Weights of a small GPT-style language model, trained from scratch on English Wikipedia.
Training: a variant of Muon for these matrices, 388M tokens.
MLP neurons of a small language model. Each row is named by its layer, matrix (gate and up: input weights) and neuron, and shows model dimensions 176-303. Each number is 200 + 20 x the weight over its row's rms, rounded and kept within 0 to 999. A neuron's up and down rows have the sign that makes its largest values positive.
A block is one neuron, or neurons of one layer that tend to fire together. Before each block is what it responds to, as a language model described it from the Wikipedia text at the highest values.

Track-time colons plus word pieces
L3.gate426,204,163,205,212,192,192,205,223,206,196,211,161,213,184,187,198,174,199,182,223,196,212,221,223,196,211,182,198,251,218,157,176,189,219,210,197,184,197,203,173,249,213,176,216,216,161,201,201,188,247,194,196,168,220,181,218,183,205,156,181,186,181,201,191,202,176,203,209,216,201,209,192,208,189,201,195,217,220,172,184,228,201,188,187,216,192,217,222,213,173,207,221,197,201,172,198,171,215,235,170,193,184,227,213,201,190,210,195,229,211,198,202,183,235,181,216,202,235,221,186,228,208,205,181,199,212,211,181
L3.up426,175,149,186,162,181,226,179,222,209,194,163,194,167,208,198,217,195,229,175,196,177,193,211,244,213,207,223,210,197,175,204,195,200,165,215,199,216,189,246,191,147,224,181,213,233,188,203,166,224,204,183,171,196,212,204,188,158,147,201,167,199,189,201,189,225,189,211,198,204,240,197,186,178,200,186,207,150,191,181,214,200,205,206,178,185,207,151,226,179,209,208,201,216,200,212,193,166,214,214,194,222,183,214,180,210,220,184,212,228,195,171,212,169,209,211,181,221,205,225,213,197,163,186,182,216,207,204,197

Track length colons
L2.gate19,185,226,222,230,189,177,181,209,188,198,221,169,176,217,191,216,213,212,174,173,191,206,230,213,187,175,181,206,175,190,199,197,193,216,211,204,199,199,240,241,200,180,183,194,238,198,200,181,189,243,173,218,185,228,175,175,195,208,169,200,215,170,159,219,187,206,186,198,209,186,193,233,206,186,221,221,204,210,182,216,230,222,209,179,226,184,183,204,207,212,192,168,191,210,227,192,184,191,202,198,204,170,209,199,208,188,177,149,193,233,193,215,230,190,199,184,214,233,219,224,218,189,170,215,196,186,208,180
L2.up19,193,228,214,192,221,169,198,207,212,179,221,183,212,215,234,203,196,204,230,203,192,203,195,192,192,205,202,217,200,209,187,189,209,201,220,185,168,166,210,213,200,209,157,219,218,211,171,164,212,240,191,184,204,209,200,204,186,165,181,216,199,207,192,225,161,177,187,241,234,212,235,208,251,189,209,183,200,209,199,221,202,200,168,203,192,183,179,178,223,191,190,183,189,200,221,231,171,217,202,200,238,182,206,241,193,193,152,162,218,209,179,158,225,199,184,205,211,210,195,198,184,217,231,239,192,221,179,213
L2.gate296,194,182,216,218,193,189,216,205,206,187,203,179,216,218,204,218,209,168,196,204,195,221,202,187,214,197,210,194,197,215,189,203,182,198,207,205,183,194,162,226,214,214,186,223,212,196,229,203,258,220,210,166,181,174,180,198,185,197,209,214,188,191,159,201,203,224,195,162,181,208,185,181,201,203,224,228,194,174,181,191,223,224,219,189,220,171,195,208,211,209,186,214,173,180,217,198,192,202,216,197,238,188,191,195,220,190,187,175,201,204,207,208,197,196,202,176,225,178,241,187,217,200,189,223,197,197,214,207
L2.up296,205,220,197,215,204,157,198,179,183,187,210,187,166,186,163,217,186,234,226,185,197,220,187,215,177,215,196,175,259,190,209,194,215,207,205,202,201,189,196,222,211,216,168,243,183,216,202,200,165,209,225,220,194,228,213,185,233,200,224,197,191,219,195,208,212,149,197,215,181,197,228,190,220,194,232,200,206,199,183,190,197,218,187,241,213,213,201,245,236,201,148,162,203,192,212,197,233,213,173,169,209,210,204,209,202,190,199,217,189,227,179,213,230,214,218,228,189,190,207,226,204,211,216,169,245,183,183,193
L2.gate326,163,197,196,169,235,214,192,202,212,205,184,202,221,169,181,175,209,174,216,203,196,214,200,200,217,226,182,170,213,191,155,218,201,212,198,180,137,223,197,204,185,188,211,188,230,224,183,194,209,180,200,174,192,212,211,198,202,174,208,208,190,181,206,204,218,197,170,189,190,197,242,165,209,201,197,193,215,158,177,206,200,194,199,214,211,225,203,220,170,216,205,237,216,198,206,229,181,232,174,176,235,149,193,226,227,156,218,194,222,189,211,193,207,178,202,164,204,199,235,158,196,203,182,207,194,204,216,189
L2.up326,209,233,220,178,200,196,213,200,205,192,202,206,193,184,200,209,186,202,217,199,181,213,139,210,235,214,195,198,249,183,192,240,177,170,213,190,182,204,186,181,202,173,192,211,203,208,207,193,200,167,215,179,188,255,180,198,191,210,205,195,235,186,189,199,241,193,206,216,223,174,231,183,211,195,224,205,176,173,158,169,209,229,217,199,179,161,203,187,212,224,167,224,179,226,204,198,197,193,207,175,173,204,185,196,216,214,197,193,217,209,197,179,215,204,198,191,171,207,216,176,204,222,184,220,191,185,214,222
L2.gate402,225,210,173,202,204,220,178,184,186,189,183,254,219,218,180,196,207,187,179,163,205,214,212,201,215,195,203,190,201,199,163,185,177,178,150,219,226,226,174,201,190,180,192,241,208,176,219,215,221,187,202,184,188,215,164,215,209,194,187,171,219,179,201,181,215,238,199,157,154,193,206,226,192,193,210,211,170,230,178,208,218,226,208,181,190,215,195,192,187,219,207,185,225,207,188,233,172,183,170,199,193,214,209,186,228,171,178,211,193,214,173,180,225,193,227,199,215,168,187,184,182,238,197,223,226,206,217,197
L2.up402,199,202,221,195,192,224,199,201,173,206,206,233,214,223,238,220,220,207,204,166,213,193,226,226,202,205,187,175,224,180,163,168,181,198,218,215,192,224,177,218,197,210,191,241,224,174,181,196,216,240,200,201,197,244,199,193,215,246,192,187,169,173,219,181,198,181,198,157,177,196,206,202,209,175,177,224,174,222,194,237,214,199,199,209,232,238,168,178,210,212,206,187,226,168,193,183,188,225,168,185,176,172,214,220,200,195,184,183,176,202,223,197,215,229,192,201,205,183,209,225,196,216,209,195,237,188,213,186

Plural nouns, section headings
L2.gate21,186,192,207,216,229,199,214,198,215,188,177,205,213,214,160,198,225,218,195,194,201,202,205,241,193,231,195,185,203,215,184,216,210,208,201,159,195,209,204,194,200,245,233,220,191,204,158,230,167,207,208,217,139,187,192,199,156,197,266,153,203,194,218,169,191,190,213,199,184,221,200,234,201,202,207,208,207,186,201,217,225,171,205,212,213,160,184,232,199,193,231,229,217,231,196,182,196,193,214,193,236,259,203,211,203,229,164,225,195,236,215,181,223,211,199,205,221,210,188,179,171,222,189,187,229,183,184,224
L2.up21,197,220,240,218,175,198,214,183,187,170,184,200,222,175,196,203,199,215,210,167,203,199,177,233,203,188,178,192,179,177,214,180,194,191,196,196,226,222,189,160,209,204,178,198,209,180,217,218,201,186,242,212,173,214,173,218,209,198,225,210,188,215,227,172,231,176,194,179,199,200,198,234,190,206,239,203,198,201,210,227,215,206,204,175,171,176,154,160,177,216,196,208,207,222,166,237,224,210,188,186,220,229,162,194,174,188,182,226,172,191,236,214,208,194,171,229,145,174,197,245,187,203,190,215,222,200,200,217
L2.gate207,223,210,198,173,203,223,216,207,198,194,166,195,205,191,180,188,210,182,183,175,188,228,192,215,219,171,212,204,193,213,185,238,223,208,169,201,188,187,210,158,195,192,189,221,213,187,230,229,166,244,180,200,184,169,187,202,234,167,221,166,186,174,180,198,194,233,210,190,182,241,220,182,229,189,179,216,217,191,185,209,196,213,178,204,220,224,236,204,203,199,219,251,183,217,197,204,176,219,202,199,240,219,213,172,248,175,210,201,188,197,205,229,250,192,176,206,210,164,173,207,184,209,219,178,187,199,184,206
L2.up207,163,192,192,198,226,218,225,244,204,240,199,186,230,223,226,196,215,188,187,182,200,187,166,235,215,198,183,223,158,203,223,233,196,236,188,186,214,217,188,180,213,166,207,207,218,204,203,209,203,221,178,206,184,211,153,207,194,194,213,194,215,193,238,211,211,181,205,214,228,219,203,236,228,205,231,217,209,188,222,176,211,217,194,227,188,193,201,211,197,189,175,226,210,215,230,208,172,171,219,188,188,224,214,167,239,187,226,243,184,208,210,169,192,182,196,194,233,195,218,230,186,211,221,223,191,200,217,199
L2.gate583,226,177,226,209,182,248,211,233,165,236,199,187,216,200,179,187,183,221,206,172,165,199,197,217,181,184,198,178,210,187,233,200,190,193,206,182,203,190,212,193,175,198,191,180,236,224,184,216,197,217,193,247,226,170,216,231,198,172,222,211,195,172,209,227,217,196,194,220,148,181,235,211,207,230,228,202,219,199,200,207,191,226,208,191,179,202,198,200,210,225,184,166,231,201,160,175,226,196,160,207,220,178,207,197,236,219,169,201,227,224,194,204,194,190,219,157,238,203,189,184,211,199,222,158,195,195,218,209
L2.up583,174,171,185,198,195,218,202,188,205,229,175,190,228,184,168,200,211,201,175,182,174,218,235,213,207,191,179,223,176,200,224,225,216,196,210,214,206,165,153,172,219,197,173,195,237,232,222,206,211,183,234,186,212,193,202,233,214,216,230,185,212,192,169,238,185,211,193,187,209,193,253,171,224,223,206,210,190,182,206,176,205,197,173,192,158,206,158,190,170,216,202,190,201,212,201,184,217,195,230,224,210,186,219,235,223,229,194,216,214,224,222,178,234,255,173,237,211,199,190,217,205,200,212,199,193,205,206,213
L2.gate636,171,209,210,222,201,233,203,211,198,208,193,215,189,232,247,237,222,197,193,226,210,191,198,204,218,208,242,182,201,203,209,207,198,193,191,208,193,209,196,169,193,206,202,199,172,203,186,229,166,218,153,193,164,184,195,226,203,195,222,200,189,181,238,219,220,222,212,193,218,203,190,212,214,207,195,203,217,203,222,226,200,215,182,229,213,207,193,203,216,244,229,215,173,191,173,208,190,186,209,167,193,237,200,182,205,174,197,217,199,191,188,181,215,188,196,213,208,223,178,216,175,217,200,163,245,168,188,191
L2.up636,157,190,217,174,231,200,228,189,186,221,213,244,175,197,223,186,217,199,181,209,216,208,194,216,210,216,193,152,217,183,201,192,225,187,177,175,197,207,192,187,228,172,183,238,208,171,192,193,159,206,180,203,199,186,212,230,193,169,245,213,171,206,198,211,204,208,169,183,227,189,207,240,235,199,232,216,212,200,227,222,196,214,212,204,213,164,188,203,240,213,189,223,192,210,195,220,224,187,184,178,207,224,187,203,190,149,181,199,188,178,198,196,207,202,219,208,203,194,209,199,149,187,201,187,226,174,200,225

Track length colons
L4.gate339,186,186,200,197,177,167,186,190,228,205,199,235,210,215,206,223,269,227,144,188,169,178,212,199,193,199,215,218,226,221,200,215,182,176,212,173,197,195,198,185,195,222,234,194,191,198,178,215,176,185,197,187,221,180,183,199,192,240,151,229,214,200,192,179,207,206,167,179,192,197,181,179,179,205,182,246,195,196,205,211,204,226,189,211,175,181,155,217,233,223,162,214,176,184,210,222,204,236,208,172,187,200,202,162,201,209,194,226,245,189,172,229,212,212,219,204,215,212,171,199,180,173,230,174,198,187,220,215
L4.up339,220,206,201,203,208,222,204,211,230,203,177,193,215,184,170,214,221,243,207,204,209,189,228,199,180,194,227,208,215,202,195,193,169,198,215,184,228,219,182,185,196,189,198,179,229,196,245,221,200,215,188,227,243,217,190,202,181,228,213,206,205,158,223,215,212,200,209,198,214,179,192,220,204,207,191,162,176,214,183,218,211,207,229,210,142,208,212,204,221,198,181,166,211,194,211,205,232,172,171,229,203,204,181,190,184,207,200,186,201,210,228,197,165,229,215,177,209,186,208,229,212,244,207,169,215,186,200,171
L4.gate571,181,222,218,178,200,177,187,200,203,206,204,206,180,215,215,240,208,240,205,206,203,188,173,233,217,200,178,206,221,169,132,184,216,205,221,190,194,186,237,206,193,190,231,200,245,197,203,194,190,217,274,198,173,185,180,196,233,220,193,175,196,199,213,199,168,202,177,194,207,220,203,177,180,196,191,200,155,200,156,192,207,194,206,213,199,204,201,179,222,216,177,201,209,190,224,217,189,203,167,201,210,200,183,217,192,183,215,182,187,213,195,207,183,193,236,176,206,158,210,206,219,190,207,194,214,222,198,212
L4.up571,179,188,188,179,200,210,193,205,178,207,203,201,187,212,225,195,187,265,210,216,164,246,193,192,191,203,182,198,210,179,189,180,201,221,238,193,241,241,201,199,200,209,233,223,213,211,202,200,208,229,190,222,202,236,217,218,250,248,187,203,217,229,196,187,196,200,209,201,199,232,181,191,206,191,170,198,169,175,198,180,198,172,204,151,199,227,176,205,226,195,229,175,197,246,198,215,183,171,196,198,224,221,186,206,229,186,203,206,183,225,171,207,189,198,246,200,189,184,238,206,174,178,208,213,201,207,195,210
L4.gate580,210,181,167,191,212,237,238,194,174,196,185,203,167,210,210,200,193,212,196,195,171,202,203,205,224,207,216,237,232,191,193,181,211,190,211,191,199,210,250,183,211,219,231,188,210,176,208,234,185,205,187,237,206,180,197,197,211,190,230,222,233,228,185,220,198,204,194,218,207,196,164,199,137,194,193,197,191,200,212,196,217,175,194,187,210,179,175,233,219,199,181,233,180,180,178,228,178,184,220,173,217,194,225,221,173,223,188,247,201,209,197,219,172,209,214,167,232,221,221,182,222,184,198,186,203,201,200,193
L4.up580,205,175,185,211,174,191,188,210,172,220,210,210,212,208,243,232,211,183,190,210,220,209,214,205,202,205,242,192,202,212,205,190,189,196,200,202,191,192,202,190,193,205,232,201,213,213,198,211,186,205,238,222,209,187,188,215,216,213,204,233,204,185,202,174,216,189,175,187,197,159,206,166,196,185,236,195,176,230,205,142,190,193,230,206,202,212,212,182,205,227,231,216,154,189,220,239,155,193,204,224,195,185,184,206,232,166,180,229,209,209,191,181,169,163,213,207,218,220,192,232,205,181,164,188,160,219,182,168
L4.gate622,225,216,189,204,194,205,178,206,192,199,187,202,169,193,171,184,223,200,190,158,202,222,199,200,201,211,178,190,217,177,177,195,198,196,195,216,227,182,202,179,184,190,199,230,225,165,183,213,192,237,212,173,187,207,188,153,208,165,215,256,162,189,208,168,152,189,173,179,149,183,206,207,202,194,211,195,174,224,252,178,221,205,228,191,158,201,212,198,186,165,225,176,194,197,204,189,189,185,214,192,202,177,224,201,182,201,224,191,191,179,183,221,187,203,214,201,200,182,218,174,187,183,224,246,169,208,220,224
L4.up622,189,203,183,166,195,180,189,205,208,218,202,217,209,212,182,189,207,212,196,192,185,232,208,203,259,209,184,217,207,210,187,189,211,218,161,212,168,209,207,191,195,231,237,248,202,218,194,180,195,190,213,212,177,223,209,198,198,184,199,223,197,180,249,173,186,206,152,224,191,212,206,190,200,186,202,199,196,205,194,176,174,259,187,189,212,226,170,212,233,186,238,161,218,168,205,172,218,187,180,146,206,174,196,226,186,166,203,205,210,192,204,197,208,207,207,225,201,205,207,233,168,205,243,193,185,172,225,174

Plural noun endings
L4.gate72,180,157,201,187,202,235,190,203,190,231,191,175,214,198,233,218,183,184,200,173,200,199,220,206,217,173,209,187,207,208,182,201,221,202,177,206,172,184,198,184,183,189,197,203,179,188,183,255,177,233,151,219,173,221,205,202,216,206,225,192,194,212,219,210,242,220,203,208,205,212,204,185,233,192,223,235,180,165,193,203,213,241,177,231,200,211,203,210,177,214,174,235,227,181,190,263,212,217,197,201,168,271,195,159,224,207,224,224,220,196,173,195,221,193,178,188,217,185,196,226,183,207,219,171,226,177,191,185
L4.up72,194,207,232,211,191,192,234,178,190,208,183,235,199,195,203,206,226,211,181,190,224,196,211,236,225,218,211,182,219,228,182,222,200,213,187,209,192,175,213,212,210,199,172,184,196,192,201,201,167,195,192,217,203,189,201,205,211,185,232,181,166,203,192,192,187,235,198,191,217,210,180,194,232,209,208,217,223,212,188,223,206,189,200,206,221,225,189,165,179,206,233,193,207,204,194,212,165,214,177,205,201,231,232,185,203,180,170,195,210,168,188,195,213,176,210,224,200,184,185,213,163,206,222,184,227,152,203,229
L4.gate530,205,200,202,184,193,228,190,186,175,219,199,187,213,198,188,183,196,223,239,190,196,199,211,217,201,188,185,193,185,200,210,205,202,194,196,210,192,176,184,179,216,207,189,204,221,205,196,227,183,224,188,207,157,215,206,193,170,185,231,207,190,190,228,184,239,189,198,171,209,220,191,191,251,202,189,226,180,192,187,202,208,204,178,231,216,230,213,187,202,231,199,241,229,197,207,220,176,195,212,202,221,247,197,194,231,189,191,197,194,194,189,206,219,159,192,212,185,199,209,231,211,223,179,183,233,145,202,202
L4.up530,213,195,179,168,208,212,180,234,186,235,197,173,213,194,215,213,203,197,195,171,216,165,218,194,185,232,226,170,222,195,219,192,191,221,185,226,211,183,167,198,177,199,194,211,191,182,237,228,195,195,175,193,195,194,180,186,173,192,209,214,173,193,177,187,198,218,251,189,228,205,219,203,230,179,229,222,183,200,195,187,196,222,189,209,227,212,194,192,215,199,213,223,223,194,212,208,226,177,240,167,205,208,189,177,262,173,216,206,190,194,193,207,176,193,190,183,226,206,214,203,180,188,204,199,192,159,179,203
L4.gate536,161,188,218,185,228,220,229,188,203,207,199,144,228,189,219,207,224,211,174,169,211,225,252,231,174,210,218,178,210,184,212,212,222,221,200,172,204,173,217,172,210,183,150,218,181,207,229,204,164,203,207,228,184,217,207,220,155,228,232,221,192,239,173,214,220,168,216,169,186,192,185,187,188,170,217,228,209,209,202,202,205,195,207,173,200,185,165,176,237,169,200,202,201,208,199,154,207,208,197,177,177,224,207,202,164,199,244,154,178,198,194,174,195,189,200,211,242,200,185,221,186,233,187,200,219,170,166,204
L4.up536,196,198,244,184,222,171,177,190,166,241,157,182,198,184,185,237,185,238,205,211,196,168,193,198,203,206,217,211,209,195,172,209,213,188,252,194,202,180,219,200,213,198,212,216,153,220,209,218,225,211,210,232,203,173,181,172,195,202,202,239,186,228,200,189,202,181,209,215,211,181,195,198,232,239,185,191,203,194,220,186,197,196,209,216,199,189,167,192,180,222,199,220,158,202,214,149,192,216,200,214,152,222,205,200,186,202,222,229,205,173,190,183,190,210,179,185,179,258,213,235,183,224,190,228,244,186,176,152
L4.gate616,219,175,174,151,223,242,196,183,194,212,216,188,199,181,171,197,171,203,180,196,190,228,209,225,209,191,236,229,204,233,189,207,205,167,195,167,198,195,206,172,198,200,198,184,200,193,189,192,210,223,173,190,206,175,172,213,197,248,231,207,198,218,203,225,208,197,212,202,191,199,209,196,214,212,205,209,198,179,191,175,205,225,184,203,217,176,211,159,182,213,182,235,223,189,215,184,184,230,167,193,208,198,246,175,198,201,195,239,164,166,186,203,192,206,211,218,232,206,197,229,186,197,214,216,191,160,151,227
L4.up616,226,185,183,222,217,228,226,234,198,228,188,183,179,198,195,174,156,195,223,210,232,211,197,234,208,184,232,200,193,195,249,183,196,220,171,193,193,178,204,211,197,196,174,205,188,239,200,218,202,184,202,218,192,177,221,205,179,226,208,236,202,189,193,230,204,190,185,216,212,204,223,201,223,168,212,243,198,185,188,220,203,205,207,208,210,199,225,186,162,188,222,194,198,178,209,237,214,204,227,161,178,203,170,179,233,210,227,211,199,204,211,174,179,202,192,196,182,202,202,236,174,229,219,188,219,185,159,183